python train.py --d_model=320 --vocab_size=8192 --activation="geglu" --bias="none" --parallel_block=false --init="uniform" --init_std_up=0.0504 --decay_shape="sqrt" --doc_mask=false --dataset="wikipedia_en"
MLP neurons of a small language model. Each row is named by its layer, matrix (gate and up: input weights; down: output weights) and neuron, and shows model dimensions 112-303. Each number is 500 + 25 x the weight over its row's rms, rounded and kept within 0 to 999. Numbers have three digits each. A neuron's up and down rows have the sign that makes its largest values positive.
After each neuron's rows, "fires before" lists the tokens most often just after its 100 highest values on Wikipedia text that the model never trained on.

L12.gate99:471517495488490470493476522506494487476487501500500474548458532491523497489528464438498538502534469520518544479509511514546495447507494508528488512490500503508535470461477455491497507506459520481502524540502498482491479529516498477499531502519483489533521545530500503478424510480532474469526449505528508494534465519488510531512558482518533517483492513493466502524524530496505468522502505485477554479480507523481511448502507484487467511478460508480511442459489494483505491505492513466507484485555530458521558498474536469469480485514507473494531550506484486581523487475507500445
L12.up99:516494538451495530483459476523479486532493516481525502491499450454466513482502497516468502496526531509505523452520522488449518491537482483504533500495451493517487525463525503517574521518445500536458491532500483554515528530466488450538482489519508529484504537481510498461497527467503469486449472485484532494530479516506517518542507496505537535506490434507461506506535515455519475488516477487483574528496464515545509482532507529475529552495519520508519507468499460531536506473487548485511530501521510470478496520464516509511529484507512452471513495490450489485500528496483502499
L12.down99:507541523495511471525480520489523494521493513521491483490507511514520427460514518457483504489518515501511469515467448518469496520536497471520520522485483533479493473450513473534485497465480497550475524509503481503474533459472474548477546525489486512498497511525512473508483507496516504496482478500540504529571540501480526501495499467478518484483531492502529504482548528520504519535499488453521482529530515480514500479520512492488465475496479518508474476521520482433489534428521532504540524543513489509542492508484525524484463502475536527526524505448479449496474481481485520522
fires before: " of", "s", " in", ".", ","

L8.gate262:502503528521507468511491503516529497521461480491510434564478517511474504494528508513500485506491507474472526511543483482540469520450510477497505458491482526487515515507431449485502535520535481527491530475516525515476504511487467512521503546496495457503515463462471510503528516501480465547506503496475502478513519512445474524511500461474483501487489487514492515529499477465539507480503507502500531486541507576495497484556453520460479460458498531518517504489478478477554516456472514487542523511469529477525468512459542476509511480483513478443499478499499490478528482500481478489
L8.up262:518499490493499516501511490542514490491498451443505463504501468492487485471538466491497484492488507503474488505490504505497531502523468518538496437523482538464453483468459500491544535491501494465470506463468512488482486489502509477494528508469527492529543507496513515524526482511502462477481503505490504464482506509489465501522481486493527544498496513516512483522469495509533536533532508506489520497502519507532514502533470517467499532470558522503481448480509558469490532418457509511507522514535525515508507485520508494503515468513472492466478504497503483486463468510470483510
L8.down262:524496442493495498536461508509547480473482497481454495525490495531471467480512529459536502505513502471477486528471501502508517522492514498526470461520501503483496507466504500474531495467499551549451545500493519489479498486499465534492500523509534519494499557501512459540527523495482513520493477515496494494537537522492501500521461501520479529464470490518553526489492500489485519476535537495460489537515477439505493490481479515532525514500476467538501473500501515514474482484499543514526547501539548482502519490536468493476483455492518507519498487499498448468500496486502515549
fires before: ".", ",", " to", " in", " and"

L12.gate641:489504526561520509466522488500502479493480490477510513505502554447501508480540520521496444490492506448500458500481475523483526538485457499524503529497510498463522486490509506501505470509484523538507534486485457493528503487471503511522501510477464506480512476498483477489467490547500496500522511471489525478545492512548531497490509472531524499491471469492456485500472498456540484471515506500493454485510509527525517492506506490494502517423527482449500486518488490550499514490509502544472493523496479480454539476505486498506478530509499484473493517432512526463469553504489484525
L12.up641:485490509493481481516482486549510578524506516490512497456546499552483478476504455513556529497488523531497530548501497515474430470531507524484493471512505498514507513531472519531516525456553473481472486528486516538482496507501524477494491496511539497503518533498529517533550531473463482490524522489475508464456523517502457472525476516491474466487488539506548506488504486541485480528506509507500488473486483476490492529494496502520470519561497507513492488481494498491499493471482475459540493459491488511477493516512513520472495502490518463503492538493474436492511431506499521456
L12.down641:509505491510524531490526475516512452506490487501502510530486518432503519501512541520474451483517485440486447498491503527528525536463468477510469537495511508486515489458501476472499455509463502547517525470506465481556523526511488501521542526478489494511524458509472499479471461530518481506524487510524519537566482495525541513463496466542506515491480436505461477519506499480530494466497487509469471509524507509519501488486491484494520534449503492477506488532497504497512538513471509537476477531492517474499508492489495483515491534511489483483503476481507529478472565491488517537
fires before: ".", " and", " to", ",", " as", " in"

L12.gate787:502488482522524523519486486453548496498535486471508487512476499498477475496505446522543519498488497485478482543537543505534535511538499499471504481467512521561509501550507493510463514485519475486502525509492549489493487504447499542498531489501516541533504493507475508473492473496531474488523501489525495496491524502513469496453523473494427498489500532460489511516489510500530476545473450498506489511479474520525526494499490529523464548421487460506539494479483478483493524514500542485511487510530555514496484480533487538500545485495504557504523500543527486470493462501521503498
L12.up787:487515462486512489480484462537516484436510501509466497514516502473490513482517503491497499501542538514489480490484527511508502503515492471465505507533456485495530496499500512488446517502524510487529525505474486482503475479527461486447488500519488501520534498514537497516514490486485494482511488479461464517460493507434462498559543519502495518484494502455505529506454488513514462539523519557502522488494511484491478489506477564492527488492488500495518526518502472477484521482496501521491545499549524487461468505499523478529490521483522546512459497552489453500486525529471501470
L12.down787:496481515482497553544503524496547459543481477517516477481554503509567482492538534530521507501535515470512557478516497532513480512476505494514520528508521543478470512440535528493539532451505498551487509503545487481482489474489511503496581534535501494491500510565487493512477494522484475481539491460508510475540474485506472486500482525457497497508478456514492511497529447496539497510517521512489488516498495481526462485534522502520471494513500453493490470529473532505562530488488536502483501513489464478496520452478478484480522464513518492494481505466510553509482478490462521473
fires before: " of", " and", ",", " for"

L8.gate65:512513528514513512511528410493520532497502495516522457562517501524505515550481497465460526502488483473540430503541513476490477517481470506515488504502510517526468504464494441490560487483515507493506523501512493485518564462522492518504512455526473541512533490512499471471457506478544511548534499489503445487500513486485509512502521485510510497558505486470490528510521523511516536529508475517497491505494467549463487520477483488499512504497478502511467454505489516468486509479514487518532503482505504486467517478487500479511536544508465551554514515498490496522518490481507502444
L8.up65:491493505476518527482525521479469477492493509487463461499489472515479510452475454538512526503498497499527451540495476520468490531471476495461461489504475455506564508505485477534508542506527480508495553483533516520459539526481514473528499538508469496560530514524488476517499473493492498510492514525511514540504512519492507564529514474508522459495448498515509461494531489477508481504497490462487529503479464474548473478513485527482480464490482492481505465448479443473517555478460528524529512490526563501484524492495505485472533482505493491480470555509527495521460527519490513518
L8.down65:471538534472532493487497477495526514526522460458480457475514519529502464515469546524500499530512503521482512483450467521491561517511467466453476519507500499497494488499470477505442524478450528499462511493524513523540466457471516476530483503503538537484499529477483479534520518537490499468530482522511504471553516530473513523498542523447506499484475496487527481491453501503537467505482503518472508473478530454520523454535474515514479517497503513488535495504488519506478521507478531509540522485479491499529462517500546499508544498521476476481502518509497494540469507484494499559
fires before: " to", ".", " of"

L9.gate493:530541518496474452494511540477546504505518514493519481545490471498501507512466550487504499509509475448524520504524572470495537482463501523507480474491477513505526525516500487525497552519508529538485493504518518500480521490475501514525514513544504474544530499529480536504459487512494483538479485510499489480474549473483502477496531502490561543533491496483482529476486564501472484482522461497520469482482490508500485447520490468493467511490471490474482496522465534505480467511517507516516536505464493483552520489488475481504459493463507437481474482488457469510524487489519549483
L9.up493:504515464507507511514535504484473481462498490497550470534493528489481475528510488455481529498467475478465486489505516521520514522501530474485484452469518487516508559455471483443518564475502527475482474548479501502470477459504479472457517487543494515487503535513518500496502484476486472497476455506490496463501473547527504509526494454464524554481471500471531500504480528494529522474484479520484493537550493475538510499480463524459498520509500526494484488481491481502494498554481503481498496496509472460480497534537495501541471482491497483536518475541501510497507466503492498503
L9.down493:500486515508500502491457492533526495513524497522470519473509478469499493476498510513529487502526526538517488519495506488498490478503471497525522502477511510471477485548480522505462469505490485506516493478477510501529475504474496519528513494468522545495497495472491509494504516502487529487538535507525507524525490487432510478504485578547497465512505480477513543494475489476513513561511514484527524505498495538503521516480535474501541542519468517481498528491542516531539473507502492536470485510496502561509491510448492503451547480509521524487487509502484535486438563468489466486
fires before: " |", ",", ");", " Game", " match"

L4.gate656:511507523522528465523477499523506495528499503503522509469485517491467499504491517491477534488499503499484525505550471511480486550507506485539508519485504487520504522510472502526480485492492521516515506523489527530522550491506507497529517500521498517457456471491478522518463456471537456461451499488463522519470512434451490475515463505466541490489528468503468520491495495528479526533519511513527566501531541478535508583489510483525507494504496518502494497493446509499462466521491518479519508508531486513484511501538478504474460482468475522479535478496514480482510469502513471506
L4.up656:536498492457518508464528505504510497535471471528515494497483505528514515482517465542503501472489518504524485486531475506507536504508462480513481531503495468533483495470491484470456492507492473506452482517485544472556527532461507492492480485447480486492492513492488498515546523477472517504472522490502496475484539493522478513515471607472518498463526493516479516480525499479503506516489505478509487468519511512451518493471493480549487532473475506512499461536482447525489487519526492488454499539489497467507485542531481483481555513500474475470525468494501531535504484503505488508
L4.down656:461501474518503482534474524507503531496521527466484499513495486479488482520468521453514514498495494512518484527463556479516469512505496504493513481497520576482532536537505544476538476478500532470538542492522504512439459477519491514522492508517518495497514484513535494471460481491532499478552477518496511494496496512486498512495504436496469501532466471490558505505471510500465475498521519533520480501436473495517486526524486525465511453509476509512495548444529499484504523472468504493516485467522499526522498439494503492487485512503493509534474521509523509475513532489505490495
fires before: "1", "0", "2"

L4.gate784:488498493452484478479510469501536561476518458485498535498427458527511490473510531464519491448514510443527506466538508552537497462508520540459456498461535469490471522494506497475510496485487492524464540479506508503508505482511458466525522512517506474559487501516518481542522551527496472477485493497518507525501511505514500496528511483530501498493544505535518501521485442503492482534492537500486482464461474478497492488534517498482488456494516527500478445524491500512505498521466509537463468469531533532467514441486497528524476498484519502475521459531488501474565497501458503493
L4.up784:468512478513508473472475493496491473469513494514494516487523501529461523471522497525472563495505479518546524489516492519499462479488515495514503528460532502502515553519502464511522491481490529497470508478494491531455449530519457508545513492511488501499503471511545483489467506520527490462533485495505497481536464537536491527519525513523526569499501506496502492468492472511532529481535485511478516474481513511491458521466524488467492476492489485484534463524494484497493461526517524518552473497474485478467512497523480469513526508502545499426491502558531488446451502501504511474
L4.down784:548515528453479506528469512497528514537520475481475521473459456506525482474496504483540474539469526497476486506542470485472512539498487477507478479517514478511502475479525513521481512502547478526500524502507512454566538482482496493495511504463502507533492496516442513494518520502475487548430545493533514528509533506486495480524424522517500480490519504492504487510475552517484530513511561472525443492504512487531515500502497511493469549539508528469511516481494532464472521454501495463508514456495507476508517476482502522498506532505471505521503473481497528540530482486501484521
fires before: " ", " the", "6", "0", "4", "9"

L2.gate550:450476488509554468498479535557496485506502555454518527493511495477500499541502479535461491474529513466478489502605511514484499507526478499487516524534494521496501504465531502529485493503493527546467427492476498506467488520545505511490482506509459493512510432520489478512473483477491480493491508526463500525475503491519483541499505507485511542485485474521482489497506522541494461435463527524497464468500472498501476490492559517532516488467543497505490499481466484522496471478513562517534499479490528539483547475538463493496485466502504497522481493518457473480507498465490516524
L2.up550:453461446516525488511505515527481497460511485434489500463512518501488469517459466492479498512529506468441480548577511550508491526520485498488492532563485536508499520483525493519498502504482522517470433485453527490494459498540507529479493511479478521504502435498513470520503485491477483499517507505474503503467504479492506542515494563490492513470547486507510495479494495543502462441458504511487511497490459450494470531504535528534485492483512501542485492513471476517483466484550533505513487498502470511496524459496454499510462465502522515481501495507497493496496513485468519511
L2.down550:523546512496463518506509496468499514523506492537499475505474467503498514468540502486517515480475494501542489479437482479505496500469481496525514511446517502502520487518501524518520488497535479468508541539516499533528545491498506480493498476506540489526491535513493525488510495524523523498448463464540498510541497524507498442490494465505483468534504510483476504511505454478482532531488486496514524504490509518495520474524455458460480523524490486504485483499525521501510525499465456474461509511534499474515476508474512508502536521505481490485502510476526542505485496515498495499
fires before: "0", ","

L6.gate236:513529522547503520515541490520489493479531480473460536537496459515489486508495536507573482501503524537482527490497530529505489537515541505473474522551473459510537494496497536469466537473515532529548487495460498502471500512490507500553493513539446514469481485500477511524504516521452460473493497503493488491507497505467501507499490506481495486498469450480508500532465486496499433448474536534500449505482480468461479497506458491476528504504470489491498493525485499537486509551511451504506442460446453496552480479504523545482546472537501492531493453465498523497507485554512521494
L6.up236:512542511510535524540469496486496527523512484498457525503489495474482485520531522496515497488484513544484478489545504530482464531454507508469484510512508513491502494489481528516499534490482547523501468490488507504456516511529456506469491503531483477509519493528496510535544496494501502557502491515504520492469561505492561495503492560479467496521528542463535499531461488532553522435554511515480496520516505471492493518506540489480493500456535477479532512484542487524460506495517511488458472474469473531505533466490514531504512484487556525487495443490448508493461497490514518480
L6.down236:533486541494481476474506513539536478532485478534529517466450527493512503481464464477498524507515518451546475499502466511534487512512481524520554485521470440496489517510540489512508462532534509488496504468540459526503511511518506472542488498455506522502467522500511489459465502497477513453529500509503515493531459475512468511509500444527519471489514499503508507498536520489493475530524495473512494495519514527492473513458510526527512498499492530534508470548493522485531497483517492487546565520502580485495493515493478480474473520470491462488508555488488501498531526518522472508
fires before: " ", ",", "."